python train.py --num_hidden_layers=22 --num_key_value_heads=4 --norm_place="pre" --attn_scale=0.125 --init_std_o=0.0312 --lr_mult_up=0.638 --max_grad_norm=0.5 --dataset="wikipedia_en"
MLP neurons of a small language model. Each row is named by its layer, matrix (up: input weights) and neuron, and shows model dimensions 48-175. Each number is 128 + 32 x the weight over its row's rms, rounded and kept within 0 to 255.
After each neuron's rows, "fires in" lists the words (lower case) most often at its 100 highest values on Wikipedia text that the model never trained on. A number after a token or word is its count.

L14.up626 [121 145 146 128 145 167 113  97 182 179 128 134 187 130 125 136 124 116 119 102 108 134  95 151  88 142 157 100 150 186 111 151 166 166  80 125 150 142 144  98 105  89  85 158 172  71 110 144 130 149 128 158 126 106 145 104 239  90 142  94 128 114 104 173 119 108 128 111 177 123 140 140 144  72  89 108 134 118  78  98 132 140  96 155  76 128 101 141  38 102 161  96 178 142  59 128 128 145 108 125  90 144 163 150 140  75 100 114 156  77 141 110  76 162  94  96 146 115  79 138 205 106  89 129  92 128 117 143]
fires in: "the" 27, "as" 21, "both" 7, "of" 7, "a" 4

L7.up804 [153 109 166 157 127 116 101  81 128 139 125  95 121  62 124 127 128  89 133 169 119 156 177  85 184 106 154 151 165 109 125 112 118 185 135 118 164 199  64  75 148 119  94 122  68 114 119 114 139 145 150 245 140 131 128 146  75  81 146 156  66 111 197 168 108 137 133 143 153 213 141 119 180  99 147 126  84 170 185  76  94 103 125 128 103 150 115 114  70 134 145 143 148 106 212  93 139  65 127 126 109 122 152 135 132 159 117 103 167  95 109 199  48 117 139 132  98 101 116 133 142 173 137 141  96 114 140  94]
fires in: "born" 29, "also" 9, "based" 7, "played" 4, "often" 4, "aged" 4

L15.up903 [132 135 178 135 141 127 104  97 119 158  71 144 159 100 141  72 143 134 171  94 152 148 174 151 135  92  99 153 107 112  70 149 110 146 150  84 152  99 146  61 208 123 107 122 142 115 148 165 147 140 151 116  96 112  75  79 169 159 110  62 123 124 102 176  70 105 119 131 152 144 196 165 143  71 129  84 175  80 117 119 171 136 110 117 123 110 126 113 134 188 171  94  91 163 112  94  89 138 125 148  36  95 175 105 147 127 112 117 183 129  94 155 162 161  63 145  85 146  91 160 150 144 147 108 104 118  74  72]
fires in: "for" 31, "as" 27, "to" 14, "by" 9

L14.up371 [102 137 126 130 110  69 131 156 144 154  80 149 167  60 145 116 152 149 111 149 139 117 162 149 166 117 113 169 141 201  97 126 140 116 105 121 151 177 136  88 184 112  55 180  79 150 102 150 139 175 141 135 159 154 170 105 128 148 171  83  97  90 141 150 140 168  60 152 158 126 135 161 153 138 134 143  70 141 165  77  72 144 172 115 167 108 155 132 150 174  96 139 124 145  92 122 126 140 126 138 160 164 130 116 150 153  56  72 112  53 147 121  99 105 158 129  89 121 122  88 124 127  72  87 162  72 217 136]
fires in: "2021" 21, "2020" 10, "2022" 9, "2023" 6, "2011" 5, "2019" 4

L8.up167 [184  84 147 107 191 135  90  61 131  89 105  87 121 101 130 138 105 109 120 104 158 110 175  67 101  97 124 155 110 110  82 112 165 142 160 102 141 135 117  75  76 195 135 121  60 119 152  99 125  89 177 143 131 126 143 137  86 100  84 129  41  89 128  93  88 106 106  91 121 110 141  90 155 149 170 110 130  71 147 124 135 151 108 146  91 121  69 161 135 112 105 120 169 195 203 128 123  96 102 137 115 118 161  76 139 175 114 166 122 122 120 229 172 185 157 132 142 177  95 126 122  98 149 163 158 121 108 112]
fires in: "after" 16, "during" 12, "at" 12, "in" 10, "to" 6

L11.up874 [135 107 142 109  89 149 125 118 198 160 137 119 137 129 152 141  88  67 183 139 116 176  98 134 154 100  90 183 157 151  73 143 110 130 143 174 149 125 186  94 142 137 130  99  98 103 149  83 123  93 108 129 108 143 164 123 125  84 125 134 101 175 157 128 110  51  91 120 158 136 122 161 152 104  69 129 136  89 158 100 109 132 157 135 105 126  87 144  71 114 125 105 167 132  61  98 130  96 139 162 142  77 130 131 144 121 162 114 135 147 105 205 112 138 116 143  86 103 146 131 177 145 140 151  59 129  94 114]
fires in: "a" 55, "an" 22, "first" 4

L11.up198 [128  66 143 132  75  94  79 151 184 149 141 131  97 113 136 139  76  53 155 112 162 123  40 110 117 134 134  96  78 129 152 154  95 128  88 200 234 135 118 167  69 153  90 147 103  69 169  90 150  98  95 174 137 143 125 124 158  95 129 124 110 150 107 170  97 135 121 108 174 196 194 141  98 157 112  78  90 141  98  92 159 156 127 178  80 108 144  64 109 124  86 157 139 133  94  87 151 135  96 156  95  96 121 110 119 149  61 102 160 140 138 165  73 147 136 126 105 161 137 119 103  95 105  82 133 120  68 149]
fires in: "an" 27, "more" 15, "most" 9, "not" 6, "different" 5, "or" 4

L13.up588 [152  86  80 142 135 154 118 125 133 155 181 147 159  42 110 116  91 161  89 117 208 109 130  77 178 139 161  93 124 137 106 146 140 160  89 173 179 189 162  75  99 112  73 105 120  90 123 113  99 154 169 165 130 126  98 111  75 152 105  85 101 118 133 180 116 113  67 140 123 168 150 148  79 113 110  52  58  42 152 113  85 139 121 145 131 130  84 177  67 102 132  77 162 100  99  92 130 104  96 184 108 138 165 102 142 137  89 103  73 149 169 196 175 127 157  90 142 125  51 145 139 135  72 155 105 127 171 111]
fires in: "s" 40, "the" 26, "1st" 5

L11.up369 [131 157 112 168 115 114 140  78 123 178 136 206 171 115 143 111 107 104 138 148 116 119 128 132 126 177 125 122 151 132 110 147 128  78  71 182 146 139 167 154 148 117 114 136 137  72 161 138 122 119 107 155 127 127 204 149 163 141 164 120  83 172 178 176 103  81 140 106 139 121 163  73 155 115  85 105 127 131 159 114  62  91 153 172 132 150  87 122 173 175  92 105 196 159  79 112 132 100 104 114 118  78 155  83 127 200 164 115 124  98  92 169  54 150 134  46 113  61  72 164  93 138 130 134  71  88 130  84]
fires in: "the" 97

L8.up647 [152 161  87 147 138  82 132  96 124 110 142 129 147 110 160 102  93 137 145 128 121 129 143 112 169 199 106 161 130 108  53 142 115 148 188 135 191  81 182  95 108  41  68 152  30  80  63 134 119 208 132 127 112  99  53 130 126 118 126 171  89 117 126 148 126 154 109 151  99 110 137 178 153 150 147 194  97 132  75 119 103 201 148 207 125 134 183 148 146 135 118 109 137 124  99 125 160 147  80 147 108 145 172 122 117 124 129 108 127 114  94 151 126  98 102 102  64  67  95  64 147  91  90 127 142 141 119  86]
fires in: "for" 43, "to" 16, "with" 10, "high" 5, "on" 4

L7.up519 [161 128 126  98 156 119 150 116 151 128  36 158  86 138 158 125 109 117 106 147 148 160 170  91 163 130 132  81 116 183 124 134 167 107 158  54 141  94 146 102 158 138 179 136 129  83 107 173 132  99 148 142 123 127 155  95 107  91 177  98 126  20 196  93 151 127  56 102 111 166 119 136 163 157 171 139 102 131 130 114 114 119 134 143 136 131  52 105 170 105 146 144 165 153 176  94 125  94 132 180 116 145 148  63 132 174  86  85 175 112 126 171 166 158 109 110 119  96  60 100 184 137 127 211 144  88 108 112]
fires in: "when" 32, "after" 31, "who" 10, "during" 7, "before" 5, "following" 5

L13.up719 [114  71 108 145 112 112 153 142 109 124 100 124 126 132 171 132  64 101 111 115 166 111 166  97  86 125 108  75 117 138 126 113  92 147 161 154 162 144 189  67 112  90 106 137 161 191 113 135 153 125 151 143 121 175 202 155 136 141 135 129  93 112 186 138 146  99 124 192 142 153 136 140 125 103 122 107 103 107 103 114  75 167 137 150  32 158 163 156  88 150 134 116 167 124 138 133 107 176 161 136 119 118 163 111 146 174 121 148 116 109 143 175 162  92 177 143 122 101 110 158 129 166  52 134  93 118 180  94]
fires in: "he" 35, "her" 9, "first" 9, "she" 8, "third" 4, "they" 4

L6.up35 [134 155 127 132 165 168 138 114 108 171 151 199  87 152 151 175 115 130 152 142 129 190 179  48 119 113 114 124 153 112 169 137 151 168 174 153 138 112 111  95 184 178 186 189 187 161 192 151 123 136 164 166 132  60 171 116  82 104  69 117 154  78 157 126  95 100 127 114 152 142  91 100  74 128 150 131 159  91 127 103 105  90 119 156  82 124 158 153 125  89 106 129 130 149 100 155 196 113 140 175 135  79 198 105 140 105 169 201 101  96 142  83 125 151 136 109  98 134  78 109 113 155 144 164 132 149 169 145]
fires in: "rus" 16, "ita" 13, "esp" 13, "jury" 11, "usa" 9, "inflammatory" 4

L11.up1001 [123 103 132 157 100 145 115 137 139 136 160  85  63 116 135  48  86 200  76 160 152 115 131  49 199 142 159 146 154 136 115 139 185 185  65 126 127 135 163 133 132 122 115 117 126 158  95  69 106 141 113 134  84 148 116 116 117 154 143  60  95 123 144 142 150 107 138 146 149 119 191 167 118 139 135 125  85  52 143 102 126 172 134 101 113 127  48 166  56 157 113 111 136 104 148  82 113  55 132 172 148 140 138 138 152 154 114 124  36 146 108 114 109 155 158 108  87 160  70 116 154 162 129 152 108 106 163 136]
fires in: "s" 92, "whose" 4

L8.up587 [124 111 134  84  28 142 125  57 175 167 184 135 154 105 140  68 111  88 102 157 156 105 107 128 102 139 141 103 117 158 146 115  85  75 122 190 180 129 135 154  75 192  66  97 112 136 141 126 116 153  82 127 134 107 175 112 170 148 178  95 168 146 156 171 116  71 115  94 140  92 183 142  85 110 127 128 131  86 141 107 119 127 147  90 114 146 116  81 147 134  62 104 132 105 167  91 123  89 127 164 132 127 126  99 131 146 115 137 126 108 139 164  30 157 185 155 126  92  73 163 133  93 128 125 136 159 118 111]
fires in: "the" 23, "this" 22, "most" 12

L7.up507 [105 129 117  87 178 134  89  91  90 177  82 119 137 153 135  94  59 120  82 123 140 101 161  41  85 146 124 126 121 130  85 102 114 114 153  93 157 122 170  72 102 146 149  76 134 154 149 153 129  85 188 137 112 137 148  77 141 110 134  45  94  91 145 137 144  61 109 135 125 177 160 100 121 173 143  95 107 173 169 136  94 142 132 194 145 122 133 157 159 159 107 139 199 118 187 120 132 122 153 157 129 168 150  93 145 157 157 134  82 117 115 157 133 181  72  76  98  94  59 160 180 157 123 187 150 145 101 124]
fires in: "in" 54, "during" 19, "at" 9, "however" 5

L11.up684 [111 145 140 129 140 176  87  51 179 182 121 117 131 129 192 122  82 127 148 111 153 158 184  46 107 124 115 186 121 122 136 146 156 134 138 128 134 125 169 111 113 128 172 159 151 181 127 188 106 202 134 181  92 140 135 190  95 126 138 147 106  87 131  84  84 153 128  94 115 133 110 227 162  84 116 116  28 126 104 107  42  93 150  87  53 142 113 164  65 168 185 147 124 214 147 115 125 105 161 120 148 129 128 106 132 141 141  88 104 107 124 145 128 135 114  86 102 145  89 152 154 117 103 139  96  77 132 106]
fires in: "he" 20, "as" 13, "by" 11, "professor" 6, "she" 6

L11.up615 [ 86  86 112  58 174 140 106 124 121 144  95 131 126 114 157 115 137 128 120 142 144 116 130 102  79 143 113  92 198 135 129 125 191 187 134 132 129  84 168 137 207 109 111 135 183 143 172 117 127  89 211 123 119 111 122 118 125 112 140 121 111 115  57 163 150  64 152 156 156 144 175 187 138 123 143  74 124  41 115 109 117 142 124 103 140 115 123 151 131 142 117 150 187 195 175 114 136 151 118 117  57  62 153 115 107 122 159 110 130 121 146 122 178 153  88 138 159 177 118 159 115 112 182 117  69  93  72  53]
fires in: "for" 43, "to" 38, "with" 9

L15.up988 [134 143  83  80 180 127  69 139 170 132 162 153 128  91 125 117  96 170 122 114 107 114 117 158 170 177 141 109 110 143 140 156  53 137 112 156 134  74 175  66 173  70 154 169 158 117  90  91 131 100 116 105 116 104 127 124 221 134 155 183 216  53 150 175  82 127 127 161 156 182 209 114 153 208 116 134 131 123 129 140 110 138 151 143  69 143 164 161 117 136 113  96 151  87  84 122 128 161  82 144  95 103 139 146 130  90 124 105 115 108 147 130  41 128  71 101 141 143  96 159 137 132 116 123  76 181 159 103]
fires in: "were" 18, "be" 15, "was" 8, "are" 8, "is" 7

L11.up199 [150 156 131 109 148 134 103 134 159 150 157 138 115 122 142 171 135  89 211  79 135 108 104 111 192 163  80  89 119 180  67 125  99 153 142 111 161 152 194 125 108 150  87 122  54 135 136 144 112 126 121 155 103 131 113 121 127  77  97 159  94 103 135 122  98  76  88 117 200 120 191 126 182 121 131  88 144  92 140  85  97 157 142 178  68 107 136  90 160 142 152 110 206 115 133 123 147  69  82 136 130  92 109 120 110 109 166  92 179 148 131 204 181 160  51 141 139 149  39 171 142 146 132 216  50 127 172 152]
fires in: "a" 85

L7.up1007 [ 90 175 133 140 137 100 138  99 135 141 132 162 116 163 150 126  89  94  67 171 133 132 199 178 154 192 131 114 100 151 157 134 137 129 110 125 153 128 219 110 184 105 128 165 155 155 190 164 124 101 125 152 141  84 136 131  39  54 119 107 118  74 131 186 151 154 142 102 150 148 116 173 180 113 175  96  90 114 123 117 103 169 112  98 133 145 148 164  82  90 109 141 120  96 128 122 141  97  99 103 102 156 173 137 137 166  82 137  78 111 145 175 112 117 122 173  84 170  83 108 111 160 118 133 137  73 144 121]
fires in: "rus" 25, "usa" 7, "team" 6, "ita" 5, "featuring" 5, "recorded" 5

L9.up602 [141 168 132 159 169 137  99 128 138  92 176 128 137 113 155 121  78  84  98 113 145 175 117  50 128 197 142  82 130 122  96 169 189 145 175 200 136 129 123  94 149  95  94 162  83  30  96 101 132 157 139 158 155  95  82 148 139 112 170 129 131 118 192 150 125 176 147  89 129 171 146 130 129  83 187 125 103  76 114 126  85 142 120 128 160 119 107 162 119 143  92 180 114 189 138 116 169 110  80 115  99 143 148 117 124 142 111 110  94 107 141 119 151 117 152  78  92 132  88 105 108 128 170 146 124  90  62 105]
fires in: "as" 38, "after" 16, "where" 11, "when" 7, "since" 4, "who" 4

L6.up654 [128  97 108  59 202 139 166  99  87 119  97  96 119 138 134 164  51 109 176 170 132 114  96  36 103 159 138 146 170 116  69 145 179 149 181  92 115 176 132 142 156  99 156 182  91  92  67 126 132 149 163 142 131 139 123 104 159 130 112 150 136 100 138 118  98 170 142 119 111 153  98 198 139 176 157 149 137 172 135 100 138 106 152 146 125 131  48  85 156  87 111 158 160 173 136 137 213 136 140 146 127 175 167  90 130 156 110  73  82 129 164 152 168 144  85 145 105  91 142 156 140 127 179 183  89  78  65 103]
fires in: "after" 60, "since" 11, "association" 4

L13.up214 [131  96 143 122 153 128  94  79 182 161 152 139 126 119 134 162 128  74 143  87 181 122 162  77  95 136 130 122 122  91 121 135  89 166 124 141 222 128 141 156  94 121  82 166 114  98 110 102 130 161 112 195 123 134 136 113 158 120 150 144 123  81 169 102  99  97 106 140 193 164 159 151 148 149 141 122  96  93 186  94  99 135 133 161 128 148  95 106 107 118  91 141 132 115 102  66 144  87 122 141 116  84 109 136 123 132  81  97 163 134 107 121  65 135 127 135 102 160  33 122 114 163 110 122 100 137 174 169]
fires in: "a" 17, "each" 15, "most" 6, "any" 6, "which" 6

L7.up772 [129 134 142 138 155 129 128  59 127 196 148  82 151  94 145 115 117 151 137 119 130  84 107  71 121 132 113 137 156  98  60 145  78 199 192 116 182 110 150 116 154  91 134 137 163  92 118 136 105 113 170 151 103 150 120 127  99 142  93  91 164 109 133 152  94 104 101 113 138 167 152 187  88 113  98 126  97 147 183  91  87 159 139 178 135 130 197 189 144 157 165 149 110 174 115 100 141 183 153 147 115 120 120 112 135 198 160 123 135 109  84 170  80 156 121 187 109 107  80 107 198 129 161 162 120 153 102 109]
fires in: "in" 73, "for" 17

L14.up830 [148 151  77 139 109 150  92 133 118 102 122  78 167  92 165 151 101 109  87  78 149 123 110 122 158 105 147 115 175 144  94 142  90 136 130 171  85 110 133 139 110  97 121 113 179 129  86 124 110 145 137 136 131 122 142 163 112 180  83 132 160 152 193 147 121  77  82 113 228 190 176 117  78 170 115 121  93 108 130  88 109 101 154 177  65 126 103 121 106 119 161  81 140 127 116 145 101 104 116  85 126 148 102 160 137 143 114 110 150 120 109  69 105 118 182 136 117 122 162 144 202  96  88 119  63 104 179  63]
fires in: "that" 28, "he" 11, "who" 7, "which" 5, "two" 4

L7.up716 [164 111 134 101 168 145 106 109 163 173 163 209 103 121 146 134 122 153 113 160 147 179 126  64 107 139 140  93 154 118 115 125 139 165 218 138 145 140 120  78 110  48 153 130 160  88 142 119 144  95 130 119 103 135  98 133 152 113  67  85 139  94 190 136 118 159 136 126 104  95 128 219 167 110 182 156 170 122 161 129 149 194 149 138 170 130 113 126 122 178  82 105 152 203 175 122 148  86 129  71 118 142 154  52 123 186  82  85 144 112  80 189 107 135  98 134  98 120  95 106 102  82 148 166 119  79  82  89]
fires in: "since" 16, "after" 12, "than" 9, "u" 9, "over" 9, "about" 7

L6.up823 [131 163 141 121 114 100  99 136 105 100  93 145 155 162 127 129  88 153 200 103 132  84 169 123 152 131 189 153 145 146 169 114 149 153 170  58 123 150 139  88 137  50  70 103 146 113  59 138 126 102 149 129  99 149 125 133  94 163 162 130  75 124 136 105 146 111 119 135 188 178 118 126 184 122  93 113 153 146 161 124 113 134 145 141 123 116 109 141  98 142 159 163  97 120 165 106 133 118  96 124 110 139 177 132 131 195 131  85 110 119 132 170 200 138 181 165 109 136 102  96 185 172 140 177 127 119 154 101]
fires in: "from" 18, "east" 11, "born" 10, "based" 7, "moved" 6

L14.up745 [125 102 135 130 171  96 151 116 147 138 100 127 182  94 157 139  45 100 125 137 134 123 169 177 141 143 116 166 124 112  98 178 168 208 120 132 132 102 122  84  72 129 152 132 126  91  82  83 115  95 132 117 127 130 125  57 162 201  82 172 122 140 232 129 113 165  80  82 167  59 146 144 123 106 228 111 106 110 111 127  87 171 136 180  97  83 146 105  72  86 144 152 137 121 127 118 124 156  92 103 117  77  97 118 131 140  92 139 182 176 127 188 152 125 138  94  79 142  95 101 164 113  68 106  90 120 102 130]
fires in: "of" 45, "in" 5, "member" 5, "ekaterinburg" 5

L11.up896 [126 193 104 115 169 143 139  77 160 177 162 180  89 139 110 138  87 132 207 118 146 176 166  86  89 197  92 159 157 151 106 136 103 200  96 122 159 141 156  93 169 102 118 129 105 124 165 127 111 108 156 161  58 116  78 128  98  86 189  84 144 100  51 132 184  47 108 117 132 158 106 193 169 115 167 163 141  84 132 131  67 154 124 164 149  97 162 205  73 124 130  72 151 122 102 112 168 173 137 131 123 180 153 105 133 142  99 152 117 116 123 134 145 149 108 129 116 141  98 164 162 121 127 135 100 156 111 113]
fires in: "on" 35, "for" 27, "during" 8, "following" 4

L6.up553 [105 151 106  92 186 122  61 100 112 200 154 144 204  86 126 102 127 155  83 144 114 156 103 100  77 133  92 137 131 118 112 127 132 190 120 105 152 154 173  77 131  81  81  72 124 123 121 145 119 102 164 130 103 127 112 165 159 100 184 103  91 132 105 152  81  83 121 128 151 181 152 170 107 162  93 143  68 140 220 110 130 172 145 196  91 121 137 156 139 173 135  94 130 154 122 106 161 126 106 165 121 107 171  25 126 167 132 115 163 121 141 176 119 125 131 117 130 163  69 137 143 176 102 202  74 149  91  90]
fires in: "in" 65, "at" 13, "the" 7

L11.up61 [ 82 148 149 147 143  76  99 102  98 165 117 140 151 140 149 149 146 132 165 122 100 147 116 133 127 139 115  80  94 135 171 117  62 206  77 138 115  88 161 158 151  72 110 160 100  74 167 117 138 161 108  89 160 110 128 118 156 146  86 156 132  45 137 152 124 182 130 167 124 119 180 108 150 117 142  68 145  57  53 125 119 179 142 147 123 117 144 168  95 136 109 146 117  99  84  55 145 112  67 111  93 134 103 124 143 107 150  88 151  95 136 124  75 135 151 173 201 137 116 148 113 126 101 123 125 134 130 169]
fires in: "to" 73, "not" 12, "be" 10

L11.up663 [121 114 139  77 192 143  77  86 104 187  64 103 130 129 178 189  66 156  82 131 129 155 148 125 110 179 105 152  81 134 160 115 108 167  95 127 165 101 136 140 101 136 130  99  78 126 123 123 108 121 190 150 101  77 147 131 136 111 145 150 104  94 141 111 133 134 116 127 151 140  87 152 162 229 168 119 185 153 166 128 151 102 162 166 141 115 133  98 139 163 154 162 163 147 106  71 193 190 111 130 158 195  95  18 131 104 120  89 163 144 168 212 122 163  69 153 129  95 103 130 174 148 162 103 110 101 117 123]
fires in: "that" 24, "out" 14, "of" 13, "holds" 4

L14.up599 [ 79  94 151  93 174 143 158 152  97  97 104 118 159  63 181 104 150 143 105  94 185 140 136 112  98 128 102 128 158 148 125 143  90 115 144  83 130  92 145 144 181 178  92 141  53 139 103 156 137 145 166 211 133 117 129 106  91 110 118 101 135 102 137 119 130 112 114  90 120 152 200 119 143 131 157 118 118 137 136  97  60  92 148 170 109 121 110 137 108 197 122 122 139 169 166  93 154 124 120 103  39 140 124 123 114 167 139 117 161 138  97 129 169 151 111 158 116 145 114 186 144 132 146 201 151  78  90 127]
fires in: "for" 50, "on" 23, "in" 8, "at" 4

L15.up588 [133  89  73 142 164 101 113 145 131 117 138 100 196 112 101 118 121 125 119 134 151 141 166 110 139 149 132 131 119  86  85 152 147 144 191 123 128 156 139  76 189  76 137 169 104  69 129 167 117 100 122 150  93  58  91 129 129 137 100 117 117 138 175 176  53 119 108 198 147 203 121 123 126 175 148  69  56  91 179 161 153 119 131 112  71 136 130 144 103 108 119 116 154 153 142 110 179 110 130 147  83 164 106  84 111 134  78 145  96 155 138  86 136 139 160 174  98 119  44 144 160 114 126  95  92 125  96 176]
fires in: "new" 44, "of" 19, "for" 10, "in" 7

L13.up494 [170 117  81 176 136 106  89  98 178 173 112 104 145 101 149  87  99 128 139  80 137 125  98  76 149 168 162 120 154  66 104 183 141 159 128 156 160  82 128  85 149  80 129 127  68 117 138  90 132  98 112 115  67 116 116 123 135  92 102 170  78 128 167 146  98  80  75 115 162 114 139 102  74 146 149 106 163 125 144 130  98 164 106 139 118 118 173 136 102 161  92 118 141 120  94  84 144 140  82 154 128 100 145 148 110 115 107  50 120 132 105 142 172  97 104  78 123  92 137 194 142 222  77 146 116 123 166 131]
fires in: "an" 21, "his" 18, "of" 10, "the" 10, "their" 5

L14.up810 [131  84 139 120 173  88 103  68 184 208 139 146 141 107 136 131 118  70 112 146 159 149 148 136 146 144 127 153 147 112 129  95 109 162 143  64 132 144 138 118  84  83 155 163 121 143 163 126 109 106 118 185 102  77 169 145 132 124  45 138 122 145 128 126 122 125  81  94 118 173 141  96 107 153 158 176  97 119 155  71 124 196 122 151 141 116 131 168 113 138 134  91 129 132  93  96 123 161 106 104 128 174 124  45 100 157  68 132 154  98 119 111 112 158 140 150 123 110 135 134 167 108 111 146 111 125 138 124]
fires in: "local" 19, "and" 17, "early" 11, "of" 8

L11.up815 [ 99  84 141 117 122 107 135  97 151 152 130 145 131 117 138 129  85 121 128 118 105 102 127  94 115 146 148  88 104  80 156 152 161 148 166 213 153 127 144 145 159  93  94 114 159 181 135 129 116 136 156 143 130 119 128 222 174  75 198 164 111 126 149 128 128  94 105 133 113 142 123 178 165 103 116 109  58 162 175  94  94 138 142 146 115 136  96 201 100 149  99 154 105 155 153 109 158 141 129 172  83 145 174 154 107 181 111  86  91  98 163 175 118 120 102  86 102 212  50 195 110 133 134 157 104 114  86  73]
fires in: "as" 25, "and" 20, "with" 12, "in" 8, "including" 7

L11.up595 [111 109 133 154 171 135  91 125 105 144 166 113 157 100 142 166  66 107 136  77 142 140 188 119 127 117  99 136 102  91 174 114 150 115 168  97 213 112 134 133 167 133 141 149 148 143 123 147 114 150 140 137 117 111 147 161  97 176 100  86 109 131 143 147 134  63 119 134 130 106 107 191  96 138 139 124  79 143 145 100  83 151 153 115 170 103 157 206 151  73 121 118 206 154 157 105 111  89 117 144 104 183 127  86 122 153 102 138 198 102 122 103  81 222  68 134 132 117  21 192 183  80 120 182 114 167  93 106]
fires in: "at" 43, "in" 13, "by" 9, "2010" 6, "to" 4

L14.up632 [100 138 122  72 162 112 108  92  88 147 158 100 149 134 136 107 140 160 114 196 162 160 158  69 101 128 163 121 130 100  70 135 132 163 103 159 187 107 133  38 130  53  94 164 158 110 124 125 100 125 136 147  92 122 125 157 179 166 110 166 160 115 188 164  74  58 132 142 180  73 108 154 108 146 124  87  79  82 173 110 127 189  77 153 117 132 124 150  88 187 176 104 144 107 132 119 154 130 114 136  87 141 141  92 137 147  66  75 117  61 118 129 151 101 100 112 140 170 121 141 120 166 106 168 165 155 144  80]
fires in: "the" 61, "at" 10, "from" 6, "of" 4

L11.up721 [110 152 133 167 218 139  89  94 144 190 106 151 162 162 128 133 100 118 130  90 130 140 168 131 108 141 116 129 143  92 156 142 145 141 120 105 165 116 145 172 155 126 120 110 148  83 121 103 130 190 183 139 128 149  70 130 134 121 161 125 155  65 175 140 140 132 146  82 150 151 143 231 147 151 197 119 129 124 137 118 106 164 199 111 144 132 114 161 100 166 105 115 170 155 151 128 156 120 126 117  88  97 110 127 122 158 144  57  95 133 136  96 148 156  85 159 129 162  39  75 138 165 118 177  99  95  79  96]
fires in: "after" 17, "to" 9, "featuring" 8, "in" 7, "died" 6, "based" 5

L6.up729 [149 165 116 134 201 143 108 102 134 113  49 113 127 156 140  58 117 118  77 126 136 163 183  79 160 139 124 157 186 150 127 147 172 159 173 104 181 105 116 117 187 138 120 129 133 121 172 157 121 147 183 152 116 179 117 136 161  50 120  88  84  55 147 151 126 139 145 120 124 174 100 188 164 125  90 122  37 143 117 122  90 143 157 144 214 149 105 150 113 115 185 138 163 107 166 134 130 161 119 119 104 174 178 132 143 129  76  76 123 107  88 143  88 117  85  85  48  86 110 123 141 148 165 162 116 131 182 105]
fires in: "also" 12, "died" 10, "worked" 9, "has" 7, "is" 7, "isbn" 5

L11.up350 [127 116 107 128 160 142 107  23 187 129 166 128 144 124 127 151 130 152  67 171 118 168 127 130  96 144 164 116 101 146  85 153 112 140  45 178 227 110 128 135 132 152 139 142 136  97  93 144 137 105 113 106  75 129 153  89 198 170 134 116  94 150 108 179 127  48 160 112 153 147 112 162 185 162 121 159 191 103 119 118  94 132 123 151  78 106 146 122  48 120  98  66  84 171 126 100 138 115 137 129  76 103 156  93 119  72 140 156 166  91 206 185 113 166  94 120  56 117  83 167  97 167 150 192  95 129 101 146]
fires in: "the" 27, "by" 20, "of" 13, "into" 5

L9.up509 [134 123 159  57 138 104  89 131 153 139 123  50 120 153 149  95  77  75  90 149 121  91 119 151 121 115 110  90 183 109  83 173 134 205 121 144 136 118 123 142 131  83 138 137  84 100 119 119 139 128 131 175 153 114 197 187  99 112  73 139 123 137 119 110 133 108 106 125 143  93 131 185  97 125 178 152 142  68  69  83  66 103 139 144 129 137  99 139  83 117 132  77 149 107 178 122 130 141 140 110 119  95 136 134 154 185 112 118 208 113 131 146 146 120 102 103 112  76  56 141 152 149 117 152 123 100 125  86]
fires in: "that" 17, "one" 13, "which" 13, "he" 13, "she" 12, "it" 6

L15.up272 [ 61 125 160 181 168  61 112 151 171 182  86 120 154 140 140 161 133 101 110  96  99 154 170 149 167 188 111 111 136 128 106 142 131 180 117 110 157 106 164  76 181  75 155 117 141 111 128 168 159 121 111 150 179  65 100 115 188 104 137 118 131 110 142 112  70 135 100  81 113  90 123 180 130  98 134  97  85 106  86 147 169 165 155  90 157 131 121 163 142 174 167 103 113 143 157  99 155 120  94 118  94 164 124 174 128 182  92  92 144 104 146 106 118 115 120 166  57 111 113 154 139 118  94 117 120 130 126  83]
fires in: "of" 34, "in" 19, "for" 12, "on" 7

L7.up211 [147  81 123 131 138  88 146 154 133 134 114 135 124  80 116  94 127 166 170 142 146 151 140 149 144 161 119 145 155 177 129 117 162 178  75 158 177 162 148  83 142 158 147 169 123 117 145 165 120 112 169 108 133  71 140 143 108 181  95  90 120 171 156 110 121  86 104 146 135  99 155 156 128 172 135 128  85  94  95 128 125 118 140 106 157 148  64 150 131  70 109  94 131 109 155 116 131 110  72 160 154 120 118 135 148 158 111 201 128  95 192  91  56 144  64 150  38 129  86 114 154 116  98 123 131 118 140 122]
fires in: "2021" 17, "2017" 12, "2011" 9, "2013" 8, "21" 6, "2001" 6

L14.up595 [139 121  77 140 197  87 145 138 110 179 127 154 155  85 176  80 120 121 130 103 118  83 186  92 148 102 137 160 175 128 144 157 182 141 164 132 154 131 119 144 186 105 134 152 168 131 181 132 143 132 101 157 147 115 140 122 119 117  67 165 158 159 140 117  44 126 113 164 131 107 158 139  84 120 182  80  95  99 104 112 109 133 104 129 174 107 129 167  92 153 147  99 139  94  86  90 184 123  46 118 144 121 105  89 133 230 104 108 148  69 153 131 156 144 112 142 103 142  59 160 131 128 103 190  58 194  97 126]
fires in: "in" 19, "and" 19, "de" 11, "du" 5, "of" 4